Weights of a small transformer language model: attention and MLP in parallel.
MLP neurons of a small language model. Each row is named by its layer, matrix (up: input weights) and neuron, and shows model dimensions 144-239. Each number is 128 + 32 x the weight over its row's rms, rounded and kept within 0 to 255.
After each neuron's rows, "fires in" lists the words (lower case) most often at its 100 highest values on Wikipedia text that the model never trained on.

L8.up837 [153  84 121 140 125 128 128  96 173 157  91 159 134 143 118 161  66 108 140 185  97 129 183 158  84 125  90 156 114 165 167 179 113 109 181 136 107  69 185 109 114 140 125 129 107  93 126 134 127 122 176 164 109  98 117 120 144 138 129 110 121 134 147 145 211 127  96  82 134 123 166 128  94  99 140 137 153  85 127 127 137 183 120 152 108 105 176 116 117 140 156 139  77 117 123  93]
fires in: "at", "according", "across", "industry", "billboard", "captain"

L7.up997 [137 122 173 136 166  94 125 130 142 150 128 152 164 170 101  97  79 138 123 152 148 125 156 150 150 163 130 111 164 162 112  65  83 177 106 123 193 144 153 119 146 102  94 116 168 112 193 139 102 127 148 130 160 130 144  99  88 149 142 101 157 150  14 187  91 188 192 120 111 122 104 140 118 124 112  92 112 141 146 147 179 146 104 164  86  99 171 101 167 173 113 122 103 148 138 175]
fires in: "which", "who", "it", "of"

L4.up608 [153 128 100 151 128 120 115 120  87 120 167 140 169 156 121 170 140 148  90 133   0 101 107 118  87  99 126  57 109  87 116 150 144  80 115 187 158 101 121 143 113 140  68 111 106 121 128 108 124  97 186 115 115 130 133 109 131 162 119  92  82  84 146  95 150  77 141 119 117 104  69 100  61 136 139 131 149  81 136 154  79 149  37 192 111 100 127 139 134 150 115 139 134 132 124 119]
fires in: "there", "they", "dakota"

L3.up268 [128 107 152 132 145 183 137 133  47  95 145 163 125 125 138 125  65 141 153 129  99  77  51 121  68 114 125  87 131 100 105 138  64 138 179  91 156 109 152 126 109 152 140 153 148 171 151 119 141 168 101 133  85 233 103 187  89 158 135 131 107 132 163 152 112 131 149 142 127 125 109 124 112 141 118 120 129 102 122 145 114  96 235 129  73 152 104  56  99 119 120 122 110 129 105 127]
fires in: "has", "had", "have"

L8.up689 [101 120 133  89 127  45 129 128 110 127 171 140  57 185 130 113 144  57 173 138 145  73 118  66 135 120 129 151 164 131 160 137 120 107 136 132 108  99 163 117 122 135 106 118 187 141  86 134  93 122 129 123 108 130 116  42 110 150 132 189 119 187 131  76 123 120 174  70 134 139 147 185  59 125 125 188 116  94 194 175  99 122 147 154 114 130 157  93 176 129 115  63 109 100 109 162]
fires in: "on", "in", "of", "despite", "les", "there"

L5.up161 [138  62 112 136 126 106 121  53 195  68 125 152 123  72 145 131 143 102 112 143  60  67 101 103 125 131 159 154 134 109 155 130 106 176 118 125  92 174 149 120 139 127 164  85  29 124 125 123 192  90 148 105 142  96 133 155  96 120 141 132 129 124 164 129 195 148 107 107 149 130 157 149 135 163 119 170 134  68 149  61 131 136 120 149  60  44 155 172 160 108 160 131 170 196 119 132]
fires in: "as", "according"

L8.up821 [185  56  78 106 131 147 125 162  76 110 100 139  99 169 134 120 108 118 161 126  61 162 123 152 128 100 157 190 147 118 108 110 101  98 124 123 146 157 137 110 115 139 197 116  57 147 138 151 179 129  95  96 141 126 154 157 154 118 170 169 182 126 130 139 113 176  95 124 115 133  90 152 154 113 138 133 105 108 192  71 101 120  88  49  46 145 159 107 135 113 132 207 171 187 126  79]
fires in: "by", "on", "under", "upon", "her"

L7.up549 [115  86 211  80  56  76 175 178 141 134 128 151 150  74 147 117 153  99  61 131 109 143 157 145 152 150 165 156 174  75  70 107 143 148 100 130  92 160 110 134  39 195 126 109 136 108 131 114 120  98 140 122 108  63 106 132 121 109 152 131 148 145 164 185  63 106 180 124  97 136  73 105 138  35 142 101 104  83 113  85 165 167 124 123 152  92 129 114 135 119 139 110 147 136 111 132]
fires in: "but", "it", "he", "later"

L4.up241 [117  97 102 154  72 105 132 132 104 106 103 176  46 142  87 114 132 160 156 164 128 106 133 144 130 116 141  65 157 125 108 125 106 139  54  74  99 106 140 113 100 136  79 128 157 191 120 189 159 126 140 167 116 148 104 137 160 159 101 141 141  99 158 136 158 188  75  77 186  99 117 161 113 207 105  91 135 203 124 135 120 160 115 114  76  87  80  97  94  98  53 152  85 110  91 144]
fires in: "is", "was", "also", "jost", "https"

L8.up324 [108 105 140 143 126 187 125  84 150 150 119  60 123 166 132 105 110 169 105 124 148  93 174  92 107 179 103 116 143 155 168 109 160 188 110 145 139 218 120  98 168 154 142 123 146 130 117 156 129 138 118 103 182 184  89 107 149 136 189  73 116 152  89 100 120 151  93 136  78 104 146 102 146 131 160 133 173 111 104 174 169 109 121 151 180 145 143 150 127 173 132  98  92 154  97 105]
fires in: "by", "under", "from", "female", "to", "for"

L7.up894 [166 189  87 125 114 125 101  38 125 170 118 129 141 116 115  92 169 148 152 159 126 126  75 169 163 177  82 155 173 145 181  98 168  97 117 121 169 149 160 109 127 124  84  29 142  64 116 140 134 118 142 107  53 112 184 127 140 133 148 133 138 119 129  70 122 159  58  79 129 206 122 160 123 140 139 181 111 122 152 161 119  91 145 134 139 172 130 144 141 127 161  97 131 153 144 141]
fires in: "of", "on", "similar", "mediterranean", "municipality", "municipal"

L5.up756 [118  43 115 174 129  99  94 140 123 143 136 201 152 168  88 146  96  90 136 133 166  77  90 181 140 120 118 140 133 160 121 107  75  91 102 104 174 123 136 114 156 212 114  62 119 142 173 119 134 140 129  84  75  96 136  74 154 134  94 182 109 102 142 111  71 173 168 117  97 172 130  89 126 112 165 138 120 105 127 115 198 158 121 142 140  41 100 105 135 112 137 119 171 146 127 183]
fires in: "american", "it", "olympics", "he", "lyrics"

L8.up947 [132  75 123 175 103 142  78 154  57 179  77 163  82 120  50 127  60 176 149 160 178 115  98 176 107 134 143 117 168 140 105 163 145 106  65 109 150 100 146 132 108  77  78 168  92 116  63 128 161 138  94 121 153 111 141 102 158 195 112  97 132  72 102  96  90 119 126  62  98 104 100 172 104 107 149 199  81 179 180 114 175  73 124 112  72 118 134 103 141  65  77 158 148 117 149 154]
fires in: "a", "appointed", "microbiologist", "professor", "assistant", "an"

L7.up516 [167 148 101 203 137 134 117 171 120 187 100 167 104 133  87  69 184 145  71 126 158 152 149 136 116 109 213 137 111 111 142 180 111 115 130 215 109 137 119 115 173  63  98 135 218 143 149 108 135 168 164 124 140 128 161  91 127 129 143  75 131 120  57 104 129 153 207 189 145 144 145 134 119  92 148 107 161 122 109 114 147 124 123 111 155 134 137 131 126 170 118 182  92 144  92 161]
fires in: "the", "of", "appointed", "candidate", "s", "most"

L3.up781 [179  78 129 154 143 107  97  92 173 134 103 125 110 108 133 170 154 111 138 145 119 147 132 143 165 122 118 140 162  75 122  98  87 113 161 121  47 107 143  93 152 145  82 142 152 190 144 154 107 119 131  52 126 117 112 144 123 139  94 159 154 148 150 159 110 129 184 114 181 164 110 130 152 122  68 192  91 131 120 128 243 177 146 156 130 143 163  88 130 116 158 106 137 188 104 144]
fires in: "it", "production", "items"

L8.up18 [107 162 152 194 180 192 144  83 135  96 116 172 149 153 101 127 173 118 108  60 113 116 133 117 108 112 195 141 133 173 179 177  95 127 144 100 137 151 162  89  80 161 164 124  90 162 122 171 164  89 115 126 103  92 115 109 129 138 185 158 146  80 151  92 129 138  97  99 140 113 107 144 147 106 164 110 143  41 195  64 166 153 171 180  88 103 123 138 140 170  80  74 174 121 119  91]
fires in: "to", "on", "of", "for", "from", "in"

L3.up519 [150 172  62 122  89 105 182 148  84  98 161 144 120 134 120 159 116 106 115 117  31 120  97 196 115 136 166  45  89 108 117 105 103 122  94  94 183 138 131 178  88 154  89 125 181 105 183 139  92 107  74 177 176 145 115  69 119 150  92 165 174 110 130 130  79 135 158 115 118 177  92 138  69 126 107 101 117 145  94 136  97 123 172 168  70 150  63 104 126 115 189 174  86 145 173  96]
fires in: "there", "then", "a"

L5.up361 [113 113 107 149 117 183 177 143 143 116 111 175 111 151 126 140 139 153 124  74  36 137  62 135 129 115 151 187 135 149 102 151 126 138 150 108 143 129 155 104  55 136 148 152 113 146 126 153 150  87 106 159 124 137 134 125  73 151 124 118 133 120 106  85  98 138 157 105 132 150 115 117  87 142 144 127 120  81 197  99 103 105 125 151 162 153  73 144 157 140 199 117 169 119 107 101]
fires in: "for", "since", "fort", "in", "at", "increasing"

L9.up658 [123  56  76 183 160 146 169 158 152 108 125 159 179 144 125 126 149  86 115 149 125 154 101 133 149 175 153  88 143  69 111 114 134 117 141 128  78 160 151 119 165  99 115 157  95  90 206 151 221 162 124  89 112 156 100 113 164 106 114 101 112 162 104 106 181  92  88 139 147 191 163 129 120 114 137 135 148  90 141  16  87 137 139 113 176 120 147  90 140 103 137 119 125 159 135 100]
fires in: "in", "of", "to"

L7.up24 [126 118 113 122 177 106 141 109 120 166 119 153 151 144  98 155 125 155 105 101  59 123 129  95 140 109 175 157 140 119 120 101 130 135 144  72 129 110 168 146 183 153 138  91 155 179 112 120 101 150  84 100 131 137  86  98  37 139 107 127 174 142 117 150 156 129 157 131 180 171 132 159 119 138 194 116 146 105  96 134 153 132 100 170 143 117 137 107 137 122 168 105  57 154 137 110]
fires in: "it", "italy"

L3.up553 [102 108 133 111 135 100  98 136 133  95 127 120  94 120 178 129 122 100  82 116 171  99 147 232 182  82 120 104 173 147 177 121 118  98  80  89 138 143 182 109 132 140 137 161 108 144  74 114 161  62 129 134 157 172 166  81 122  92 183 144 159  60 156 113 109 169  62 115  91 126 102 120  79 132 168  75 190  86 116 124 148 110 169 120 160  90  96  95 145 133  92  86 148 119 125 105]
fires in: "under", "well", "government", "governor", "over", "lost"

L7.up308 [119 101 106 189 124  68 160 175 162 101 114  74 124 157 101 144 128 150 127 101  84 120  99  99  87 129  97 108 144 127 134 130 102 111 126 151  73 129 114 111 128 128 132 128 101 154 129 167 194 152  74 146 169 109 147 139 113 127 147 136 147  83 158 154 181 168 156 132 158 133 178 142 127 153 152  93 161  87 121 105 159 127  78 147 137 132 126 124  80 105  96 127 146 115 110 103]
fires in: "of", "at", "vs"

L10.up874 [158 111  81 177 145 103 124 167 140 127  76 117  96 144  86 146 149  98 151 180 107 145 114 177 136 113 208 169 128 171  93  94 132 143  94 103 169 124 143 175   0 108 166 109  62 130  98 130 106 167 164 144  95 160  48  56 158 136 121  65 121  50 100 137 162 115 116  74 177 109 140 127 148 111 175 144 160  99 120 118 155  92  82  89  97 158 115 118 147 117 127 154 158 146 117 109]
fires in: "was", "also", "became", "to", "appointed", "a"

L8.up916 [108 123 117 146 124 170 158 108  95 121  37 145 124 124 118 119 151 142 121 157  40 114 169 198 118 140 155 129 104  93 147 134 150 146 127  88 190 106 130 124 154 111 123 101 153 102  88 148 120 132 126 112 116 100  51 104 161  71 153 137 127  77  74 131 141 114 116 158 147 103  50 122 168 112  92  89 146 133 102 120 179 164  73 125 119 171 105 116  48  96 140 154 147  98 108  77]
fires in: "in", "to", "and", "until"

L8.up824 [160 148 105 114 152 138 119 126  84 155 192  97 194 140 148 143 102 151 112 128 120  84  97 113 138 191 117 111 147 135 142 153 109 119 101 195 121 111 147  92 187 202 115 150 130 149 129 150 113 136  55  95 138 129 177 108 151 140 124 105 114 103  33 121 148 154 113 144 134 141 154 178 119  75 143 167 103 150 145 108 131 187 101 115 162 148 127  93 149 132 178  69  98 139 193 168]
fires in: "1", "of", "1st"

L9.up59 [219 152 133 118 153 140 126 132  77 180  67 111 136 154  77 121  92 112 123 120 137 100  85 123 152 175 140  65  88 140 172 154 143 130 213 128 139 121 126 111  87 152  82 150 150 106 126 133 113 166 153 194  65  68 104 102 130 173 120 154 130 156 154  53 155 144 116 127 137 112 126 133 120 152 126 132 115 117  88 156 146 124  61 157 113 130 204 144 159 106 157 133 156 107 125 135]
fires in: "of", "in", "from", "to", "on"

L8.up767 [146 160 125 137 157 174 133 146  97 108 209 104 103 101 132  86 106 122 111 109 142  83  95 146 150 121 172 171  98 154 200 109 143  69 174  78 117  97 130  71  52  93 157 147  99 143 152 151 133 100 188  94 152 145 157  99 143 125 117 110 137 103  64  89 113 139 118  94  99 101 125 174 151 108 166 109 152  94  67  95  96 155 116 134 133 138 171 157 123 132 138 116 164 125 156 129]
fires in: "to", "of", "from", "between"

L4.up505 [100  88 133 122 129 151  81  93 116  89 103 105 159  68 104 130 125 179 172 135 171 126 150 173  66 119 127 136 161 172 144 136 180 140 137 116 128 143  35 114 158 152 177 184  99 140 119 147 118 104 229 141 141 108 125 144   0 147 157 145 158 146 168  96 124 148 115 155 121 160 166 126 159 121 181 148 164 144 111 169 139 108  82 124  80 131 126  84 129 139  37 135 124 147 148 153]
fires in: "was", "as", "is", "became", "been"

L7.up221 [120  44  80 157 119  80 117 110 147 116 122 117 129 109 160 145 141 114 119 120  89 115 117 115  77 158 159 144  96  98 133  62 117  88 107 187  80 148 168  97 177 155  98 141  46 131 155 162 198  82 148  86 129 131 173 115 185 170  63 101 106 150 131 144 173 174 123 150 121 176 104 136 141 155 101 120 109  89 139 113 160 123  72  98 108  94 107 158 112 117  79 107 176  87 124 128]
fires in: "s", "of", "at", "despite"

L7.up936 [116 145 123 145 110 163 175 137  78 126 121  85 194 157 149 153 108 153  83 152 142 153 178 128 102 148  90  97 126 128 153 144 173 116  91 111 190 148 140 112 123  88 132 109  62 184 148 103 158 106 141 110 203  86 156 155 131 112 168 128 133  42  73 138 142 107 162 158 122 127 123 120  76 146 133 166 130  73 181  92 155 175  92 112 126 189 122 178 104 158 209 108 141  72 120 127]
fires in: "of", "architecture", "certain"

L9.up204 [106 139 145 143  82 108 157 170 123 155 112 133 151 124 161 144 130 146 114 114  73 141 140 106 159 121 122 126 119 132 121  89 123 162 137 127 187 155 150 168  68 150 153 116 161 145 144 150 155  98 166 139 107 168 139  90 111 120 130 139 138 111 111 177  71 158 185 159  93 117 140 156 208 171  89  80 137 121 131  86 113 180 100  86 186 140 126 115  99 131 112  92  98 144 143  78]
fires in: "and"

L8.up541 [112 128 150 137 131 114 125 122 109 135 130  65 136 129 120  71 151 109  92 192 183 119  90  83 214 143 122  78 158 168 103 136 170 132 127 161 124  94 135 133 131 155  94 119 136 148  87 107 108 162  20 173 167 104 109 125 174 138 147 136 128 129 159 171 141 116 131 111  92  49  91  70 117 140 112 170 107 109 153 106 128  96 129 134  85 114 150 155 188 142 177 164 138 112 134 145]
fires in: "gribovsky", "molecular", "economy", "hitchcock", "aircraft"

L7.up804 [174 139 109 103 114 123  97 121 140 138  94 143  80 123 108 129 107 176 197 154 179 139 160  95  66 199  83 168 164 181 102 157 163 124 144 121 134 122 140 102 114 108 178 162  95 142  95 169 182 102 155 159 159 136  99 141  93 158 192 135 134 135 131 112 113 170 137 110  60 106 132 142  78 100 163 147 129 158 111 103 151 103  84 139 112 124 108 181 169 129  57  42 133  98 157 171]
fires in: "the", "of", "degree", "at", "from", "a"

L8.up424 [143  78 141 123  93 114 116 138  99 144  71 151  93 159 125  68 193 161 139 172 138 130 100 139 112 129 132 129 159 130 119 110 103 151  96 116  97 143 108 166 125  96 188 175  86 127  81 159 119 126 111 105 156  91 166 131 111 132 128 116 107 127 106  95  45 110 122 140  85 127 114 141 120 147 123 141 159 134 146  97 157  94 143  94  80 110 161 170 115 143  90 152  94 152 113  97]
fires in: "as", "appointed", "became", "named", "a"

L3.up64 [133 189  62 154 164  63  91 132 121 159 135 114 146  82 138 165 119  72 105 152  92 126 117 164 151 125 126 200  73  47 161 168  89 100 151 152 101 156 132 126  73 132 108 116 116 157 149 146 140 132  89 134 120  95 179 117 164 150 115  90 136  70 132 108  73 122 103 133 138 132 133  99 161 185 153 198 140 102 140 105 115 108 109 105  73 111 110  97  96  97 153 123 132 173 122 111]
fires in: "not", "to", "either", "helped"

L5.up879 [126 112 129 101 203 132 103  91 199 120 122 131 149 115 135 112  53 174  58 139  88 139 169 152 107 148 141 157 139 103 123  84 146 136 139  72 123 146 144 129 124  45 182  92  57 176  93 149 142 112 105 162 118 115 107  81  74 121 148 132 163 143 140 195  33  69 106 105 152  74 147 112 147 151 184 160 119 102 210  66  90 178  92 113 130  76 174 114 115 137 201  85 167 134 157 139]
fires in: "during", "in", "from", "national", "on", "of"

L4.up716 [109 121 109 128 101 143 220 184 122 100 139 152  85 103 114 108 101 112 125  86 112 100 105  90 129 149 146 106 168 191  97 132 154  71 118  98 145  89 133 106 109  90 128 108  97 151 177 126 107 111  98 116 141 125 144  89 107 107  97 157 128  94 119 106 128  47 172 161 128 130  94 112  63 144 167  93  96 111  99  94 211 152 140 164 167 121 160 105 124 132 143 151  59  97 131 126]
fires in: "these", "lost", "there", "highest"

L8.up746 [132 116  69 134  84 128 140  98 147 104 204 127 107 152 137 138 148  86  96 129 128 104 131 150 124 127 127 171 110 133 147 116 131 105 119 136 144 156 174 146 142 135 121 123  65 133 156 140 134  59 126 164 132 120  94 143 173 123 152 123 117 125 131  76 120 112 128  73 178 100 148 172  98 157 127 110 133  41 115  77 143  66 155 101 106 117 111 143 109  95 135  73 134 109 181 153]
fires in: "on", "in", "under", "to", "near"

L8.up923 [107 114 109 154  80  71 125 159  40 115  96 145 158 155  87  99 168 129 117 116  61  89 114 220 111 172 118 122 124 103 126 134  91 140 147 152 149 180 138  99  81 110 184 171 104 110 173 115 137 155 100 168 154 198 158 141 135 148 111 112  93  42 153 172 122 133 113 167  80 141  91 110 144  48  91 107 102 145 155 132 167 135 163  62 140 143 139  63 100  96 121  91 135 129 116 182]
fires in: "and", "rock", "drawing"

L8.up29 [161  93 107 163  50 171 133 126 171 137 143 140 202  98 145 147 115 122 139 111 123 158  77 114 116 151 129 129  98 112 139 106 124 123 133 114 173 167 175 114  12 145 157 114 133 102 157 176 131  98 122 134 130 134  92 124  93 110 104 163 117 160 153 130  80 201 117 145 138 135  95 172 117 126 145  83 123  43 143  80  65 138  79  88 129 130 162 119  93  79 136  55 178  99 120 105]
fires in: "and", "on", "or", "under", "by"

L8.up54 [152 162 113 159 105 103 110 121 145 141 168 134 150 171 146 156 154 182  85 146 128  79 127 145 148 146 125 169 108 172 101 118  98  96 113  88 146 185 163  87 119 145 110 149  74 155 160 163 173 144  83 166 132 162 146 122 113 230 111 132 111  60  85 172 166 134 114 149  80 138 123  91  61 104 129 128 127 154 123  82 111 123 162 157 131 111  95  98 104 148 124  95 102 157 118 122]
fires in: "of", "and", "to", "some", "april"

L3.up697 [ 91  99 118 151  82  78 158 158 103 189 131 122 131  27 178 146 108 163 106 123 122  64 134 178 128 107 169 162  70 105 122 122  70 126 129 122 127 121 160 130  39 115 132  97 107 134 174 159  84 142  94 132 185 158 131 118 112 144  96 123 128 124 143 132  90 151 134 162 115 116 154 122 157 124 126 196 127 134 117 108 145 137 142 106 104 134 138 147  84 146 142 160  81 120 170  62]
fires in: "and", "to", "can", "or", "cannot"

L8.up243 [170 150  84  95 191 194 171 186 123 128  94 104 117 150 172 148 121 163  91 136  99  97 132 171 146 110 132 167  98  81 101 140  91 149 155 176  92  77 209  95 136 115 179 106 121 170 155 101 112 136  27 138 159 148 162  71 146 164 125 143  95 149 127  80 157 108 146 104 106 136 116  89 165 144 153 113 107 122 137 149 143  89 115 101  91 145 113 158  84 168 126 164 163 129 116 146]
fires in: "to", "may", "not", "must", "cannot"

L10.up454 [ 88 173  99 157 159 119 111 102 123 102 161 131 153 152 135  88 133 159  93 125 146 147  99 112 147 112 203 223  79 155 129 181 106 138  89 152 128 121 128 143  79 128 115 139 109 103 138  58 131 108 131 117 100 177  99 140 198 148  86 142  94 166 117 103 162  87 145 108 100 117 182 147 117 133 158 176  99  88 128 161  75 144 107  92 140 126 154 143  58 121 150 175 156 148 169 113]
fires in: "an", "any", "annual", "anti"

L7.up957 [154 112  93  80 131 128 156 126 145 130 110 124 133  70 129  64 121 178  99 105 117 145 129 144 121 132 181  54 120 154 131 111 139 140 110 102 136 173 148 122 128 140 126 200 134 106  71  78 108 162 109 118 101 155 156 113 136 103  88 123 127  78 111  61 115 121 104 135 121 166 143 156 132 180 131 123  90  54 149 108 137 159 102 139 153 134 120 143 163  78 159  84 151 131  97 151]
fires in: "during", "under", "down", "over"

L8.up160 [141  94  93 104 142 152 134 165  76 120 145 143 102  54 151 110  90 104 134 102  91  69 140  74 123 152 122 148 109 178 145  97 113 103 150 158 116 162 130 125 119 145 151 119 161 137 141 117 132 163 147 125  78  73  70 128 162  85 125 142 197 133 165 173 183 175 153 136 138 120 141  40  75 102  76  98  64  24 111  94 143 149 151 151 186 155 145 148 106 145  94 122  73 119 151 127]
fires in: "that", "said", "court"

L8.up86 [144 135  73 163 118 122  97 101 128 122 199 190 125 113 130 120 112 138 135 104 199 139 160 122 141 148 120 174 136 145 152 119 153 108 190  94 133 153 173  71  86 122  71 159  93 134 157  89 110  98 208 143 132 144  96 136 136 167 170  83 153 115  99 150 130  99 161 115 179 103 121 143 109 134 145 124  48  33 121 116 167  89 133 111 148 103 142 124 187 128 118  83 200  40 139 161]
fires in: "in", "of", "at", "to"

L8.up693 [124 138 103 140 141 177 187 147 159 152 103  97 119 135 181 114  99 127 100 178 158  73 151 154 121 120  86 138 139 128 132  76  93  93 145 148 138 117 111  93  98 190 198 115 137 119 143 165  82 100 191 102 133 113 143 115 132 118 151 126  98 140  45 108 149 111 167  67 108 146  92  98  80  91 100 105 173  90 108 112 181 134  90 149 130 136 159 110 124 117 139  91 140 129 102 137]
fires in: "of", "for"

L10.up582 [100 118  84  98 168  98 183 166 120 130 127 114 167 166 155 171 115 128 126 161 129 152 177 142  99 123  85 208  84 131  95 130 149 123 132 192 137 102 154 144  98 107 120 147 105 127  93 144 167 146 150 114 120 144  88 136  85 158 122 127 121 136 101 128  39 183 131 120 116 132 112 176  49 169 157 172 144 128  89 151 123 182 157 116 104 125  93 170 161 121 118 163 114 136 110  77]
fires in: "a"

L10.up438 [153  97 131 140 113  51 155 116  90 150 150 155 111 128 107 116 171 123 136 113 136  94 153 145 115 114 127 131  99 167 170 138 180 159 129 107 159 141 161 131  86 156 132 110  87 128 162 117 140 127 183 114  99 184 171 124 123  94 121 106 103 126  84 100 112 119 117 102 131 127 126 117  93 100 154  59 155 174 101 117 177 147  71 140 126 175 163 133 136 115 162  78 196 171  87 149]
fires in: "a", "one", "of", "eventually"

L7.up624 [115 157  87  96 166  92 116 150 156 191 150 113 127 124  80 149 113 151  93 101  90 129 169 228 147 133 140 163 122  93 164  98  90 150 175 142 100  85  97 181  84 104 119 123 110 151 171 121  90 126 109  97 122 136  97 102 169 115 133 190 100 151 105 139 182 125 105 152 150 115 117 132  99 154  90 132 138 145 162 173 145  55  95  95  97 152 135 114  80 108 149 152 108 162 101  87]
fires in: "to", "not", "t"

L8.up951 [152  65  97 119 135  80 166 157  66 111 136 122 149 151 167 121 101 150 113 156 109  98  81  65 116 193 132 193 132 124  93 151 107 137 118 137 146  73 164 133 135 166  90  82  85 126 133 151 109 123  86 171 143  90 121 147 132 103 110 135 155 145 130 155  74 146  96 136 142 134 159 130 170 181 179 119  86  79 126 106 177 142  83 104 145 182 118  61 112  84 135  88 171 101 148 123]
fires in: "of", "under", "performed"

L4.up92 [161 126 123  88 104 120 184  98 174 103  93 161 119  91 117 160 113 140 180 131 100 134  76 151 112 106 139 155 109 124 109  99 157 103 142 110 141 119 100 151  90 166 147 164  77 169 110 154 177 147 157 145 129  68 114 154 107 166 128 136 102  68 146 118 104  88  69 142  96 127  79 101  48 160 135 140 151 129 134  82 169 107 113 113 128 155 158  97 167  73 123 132 138 144 170 136]
fires in: "at", "with", "by", "as", "for"

L4.up859 [155  92 142  80 158 193 135  66  78 182 133 132 154  73 113 137 175 120 144 188 143 139  76 127  89  78 108 107 120 140 111 107 106 136 161 144 125 108 178 147 106 102 128  47 135 166  99 129  95 108 104 101 158 180 134 164 107  92 121 122 197 148 105 108  83 131 121 151 188  86 154 148  89 127 178 129  92 114 120 156 171  98 142 148 122 128  87  91 123  89 163 132 102 101 130 120]
fires in: "has", "have", "garcia"

L8.up217 [161 181 116 146 154 185 117 101 132 133  93 130 171 166 100 165 113 157 109 152 121 152 135 157 167 165 147  81 144 131  87 148  72 120 178 178 143 150 169 122 107  87 153 115  61 134 152 149 151 173 132 162  87 152 176 112 120 109  61  86 149 163 135 159 137  85 132 157 100 136  90 126 156 111 154 167 134 113 110  95 135 180 100 209 133 138 173 120  84 174 199  29 102  90  74  92]
fires in: "of", "a", "to", "audience"

L8.up601 [153 160 125 130 106 146 170 140 104 185 104 189  74 110  93 110 103 155 115 114  78  83 145 182  55 149 152 130  86  49 125 155 176 149 147 201  73 101 115 120 159 149 115  49 136 131 129 136  84 154 127 184 103 154 134 139 121 113 170 162 156 152  93 107 107 162 123 104  80 147  92 125  83 109 133 125 144 134 140 118 146 133 106  87 118  44 124  98 205  94 104 134  98 155  99  82]
fires in: "the", "there", "they", "s"

L7.up874 [120 115 152 107 164 146 152 107 187 153 113 169 189 109 206 125 121 117 138 120 104 130 176 147 150 133 151 112 120 185 120 116 115 139 135 140 151 128 152  75 153 174 151  98 129 118 117  90 127 145 117  97 110 171 147 151  82 124  90 107  93 129 105  86 144 178 124  87  31 149 108 157 151 112 152 115  75 128 125  98 149 141 118 157 153 158 184 131 158  12 123 129 153 135 123 123]
fires in: "the", "its", "of", "s", "cultural", "recently"

L10.up423 [ 89  76 111 131  62  85 126 128 107  92 104 110 138 158  76 173 160  76 157 193  81 100 129 125 153 122 113 147 177 118  98 109  87  97 145 128 134 157 163 133 127 142 130  90 122  70 128 100 160 212 127 108  97 136 133  83  87 110 101 109 104 103 117 128 156 148 126 129 139 176 173 166 145  74 123 126  92 129 129 103 113 107 109 108 111 147 180  43 182  37 138 132 165 146  84  72]
fires in: "of", "a", "in", "on", "as", "by"

L9.up680 [132 150 103 104 122 185 179 131 171 120  98 107 120 177 150 136  64 136 163 116  97  77 153 142 162 106 219 112  92 114 176 166 146  87 121 177 118 107  95 137 112 125 125 183  74 147 128 127  97 154 124 132 153 110  98 112 114 147  61 196  87  97 161 111 149  94 115  51  67 120 105 200 112 117 118 154 105 117  97 160 110 134 145  94  68 162 154 142 168 126 123 107 198 171 224 118]
fires in: "south", "north", "m", "southern", "northern", "medicine"